config.yaml
hidden_act: "swiglu"
optimizer: "muon_variant"
max_grad_norm: 1.0
train_tokens: 423500000
MLP neurons of a small language model. Each row is named by its layer, matrix (down: output weights) and neuron, and shows model dimensions 80-207. Each number is 200 + 20 x the weight over its row's rms, rounded and kept within 0 to 999. A neuron's up and down rows have the sign that makes its largest values positive.
Before each neuron's rows, "fires before" lists the tokens most often just after its 100 highest values on Wikipedia text that the model never trained on.

fires before: "t", "th", "m", "ing", "ed"
L5.down23,171,190,206,209,223,185,164,204,229,232,215,224,194,183,185,216,211,227,214,212,172,206,226,185,199,199,202,183,190,199,186,219,164,225,185,233,199,194,233,174,200,209,223,225,242,177,210,221,157,199,213,213,212,189,162,214,163,195,211,160,197,202,185,239,209,208,208,229,200,209,177,168,216,217,169,220,204,205,182,175,170,210,200,186,172,184,190,173,181,183,209,233,179,199,184,193,196,190,201,188,178,200,250,212,197,197,220,212,171,220,194,187,231,203,217,221,171,210,210,211,225,195,225,211,198,211,181,160

fires before: "ain", "ue", "ist", "oc", "a"
L2.down78,193,215,202,224,240,219,214,213,162,199,170,208,185,200,176,202,212,194,185,212,208,162,187,175,198,178,232,188,184,257,199,220,211,195,199,183,196,235,189,182,224,220,175,165,202,201,201,200,226,225,198,176,213,215,176,170,200,229,206,212,194,205,185,213,187,204,214,220,211,176,240,190,218,207,191,180,237,214,177,208,170,173,189,179,208,191,158,220,202,227,208,199,212,212,172,176,183,213,195,199,224,205,239,185,211,170,174,215,196,229,172,198,205,210,205,191,179,200,202,263,207,222,229,225,202,216,199,218

fires before: "\n", "\n\n", "ate", " not"
L2.down343,204,238,192,181,173,192,197,204,186,174,205,177,177,219,203,211,204,183,216,208,204,192,208,147,199,200,194,206,233,189,199,241,188,196,196,196,211,168,187,230,230,259,203,202,200,185,200,200,180,189,162,179,205,197,199,212,166,214,197,181,172,196,211,244,221,193,184,215,256,210,221,208,184,168,168,222,234,224,195,220,207,161,206,219,218,208,180,204,202,202,206,206,159,188,184,209,194,189,187,193,188,256,184,196,186,203,185,189,203,214,206,176,204,226,202,196,176,236,184,201,202,185,190,210,190,195,147,205

fires before: "il", "ed", "ing", "a", "es", "er"
L5.down420,185,173,196,206,222,212,200,192,235,141,227,214,221,159,181,215,204,178,216,203,166,217,194,207,192,173,203,200,171,253,219,198,200,149,217,215,182,176,175,172,201,203,186,182,215,182,238,212,166,174,182,183,210,195,197,216,212,187,180,188,206,181,199,210,215,196,181,208,190,209,185,185,228,184,232,168,193,176,180,218,214,212,199,196,236,194,204,197,206,196,208,213,182,182,200,208,187,214,214,207,181,170,220,214,237,197,232,189,197,208,166,202,176,195,203,181,185,213,208,161,171,212,220,195,171,189,202,211

fires before: "t", "ound", "m", "ch", "r"
L2.down102,203,159,216,189,207,146,219,169,218,235,200,208,174,178,224,192,217,191,224,205,188,203,204,190,190,209,202,207,165,206,205,198,184,204,206,197,211,223,209,197,216,218,216,239,191,188,191,204,204,207,196,173,197,199,226,215,171,179,201,221,162,212,204,230,185,215,193,175,191,198,166,203,247,226,188,228,187,198,175,233,226,201,187,159,185,200,210,179,177,198,188,236,210,199,196,197,205,202,181,196,188,197,167,179,191,204,173,244,177,170,197,211,179,206,200,186,194,181,222,232,187,198,202,231,182,164,196,187

fires before: "ed", "ing", "er", "in", "ic", ":"
L2.down385,207,193,164,179,189,170,177,197,185,184,216,172,219,182,176,180,196,192,231,186,197,223,197,206,186,203,232,161,199,189,178,185,205,170,207,177,194,180,217,187,216,219,193,196,218,210,233,204,184,197,205,210,192,189,217,193,212,187,208,197,216,205,193,218,216,151,188,184,181,215,177,219,236,193,202,230,180,198,197,230,214,201,174,192,193,191,232,182,216,203,205,179,196,205,217,199,208,224,200,192,227,207,194,208,189,201,189,201,217,211,172,214,188,198,223,229,180,193,153,204,183,180,250,235,170,188,224,225

fires before: "i", "ar", "ol", "is", "ers", "ess"
L2.down249,202,219,193,174,222,192,155,237,233,181,176,234,217,181,228,183,166,205,182,174,187,215,173,192,200,238,189,178,211,181,198,203,169,199,151,224,200,206,200,168,204,184,209,195,182,195,203,219,224,201,199,182,175,199,222,212,206,188,199,256,225,187,169,188,179,221,224,197,169,212,184,213,206,175,193,225,206,202,201,204,205,207,198,207,206,217,189,250,156,220,194,201,243,168,212,195,196,197,211,191,158,199,184,205,185,216,183,211,227,184,192,198,212,215,177,215,227,222,205,198,211,214,227,179,174,210,209,217

fires before: "e", "ork", "ent", "ter", "n", "it"
L6.down422,210,216,193,201,233,214,230,193,167,233,214,185,207,202,211,212,184,202,223,195,203,192,210,211,200,201,222,185,184,170,209,199,154,208,192,227,184,197,182,215,213,208,189,190,176,154,201,189,199,152,208,177,192,199,184,201,179,172,182,215,214,206,162,202,216,208,191,159,168,218,193,180,195,192,174,215,218,181,219,212,216,195,222,210,215,212,199,205,215,232,174,193,186,182,211,179,205,199,195,208,191,208,146,174,169,225,218,196,207,184,171,177,190,223,197,187,208,206,193,172,240,229,209,183,198,197,206,229

fires before: "n", "ch", "t", "k", "b", "r"
L2.down59,225,195,159,200,207,169,243,210,218,198,197,177,211,188,216,176,186,193,226,186,198,212,170,202,186,214,212,206,184,202,205,190,215,199,178,201,179,205,178,171,213,188,202,189,190,220,189,223,175,215,216,180,226,198,219,188,189,183,211,193,179,179,197,213,202,234,221,209,201,213,196,212,218,213,177,172,199,200,210,167,207,216,211,173,195,200,210,176,207,213,203,192,202,198,205,198,216,200,199,203,224,220,202,171,164,206,205,202,204,208,214,183,198,214,151,161,231,198,161,261,221,211,227,196,201,195,191,146

fires before: "n", "ar", "k", "i", "im"
L6.down374,182,178,196,180,244,192,236,167,172,189,190,213,214,209,244,196,196,216,212,197,179,217,193,192,228,199,201,200,179,195,200,192,154,180,223,226,185,208,217,215,197,197,219,165,200,218,190,186,195,239,193,173,192,214,214,212,194,221,177,208,196,177,175,169,187,196,218,203,203,184,183,203,191,218,189,204,242,206,188,190,201,210,218,190,195,189,171,233,158,215,174,174,204,198,228,228,204,231,201,192,228,227,167,183,174,223,196,189,206,156,214,172,211,191,193,178,204,201,210,221,183,210,220,176,188,203,220,188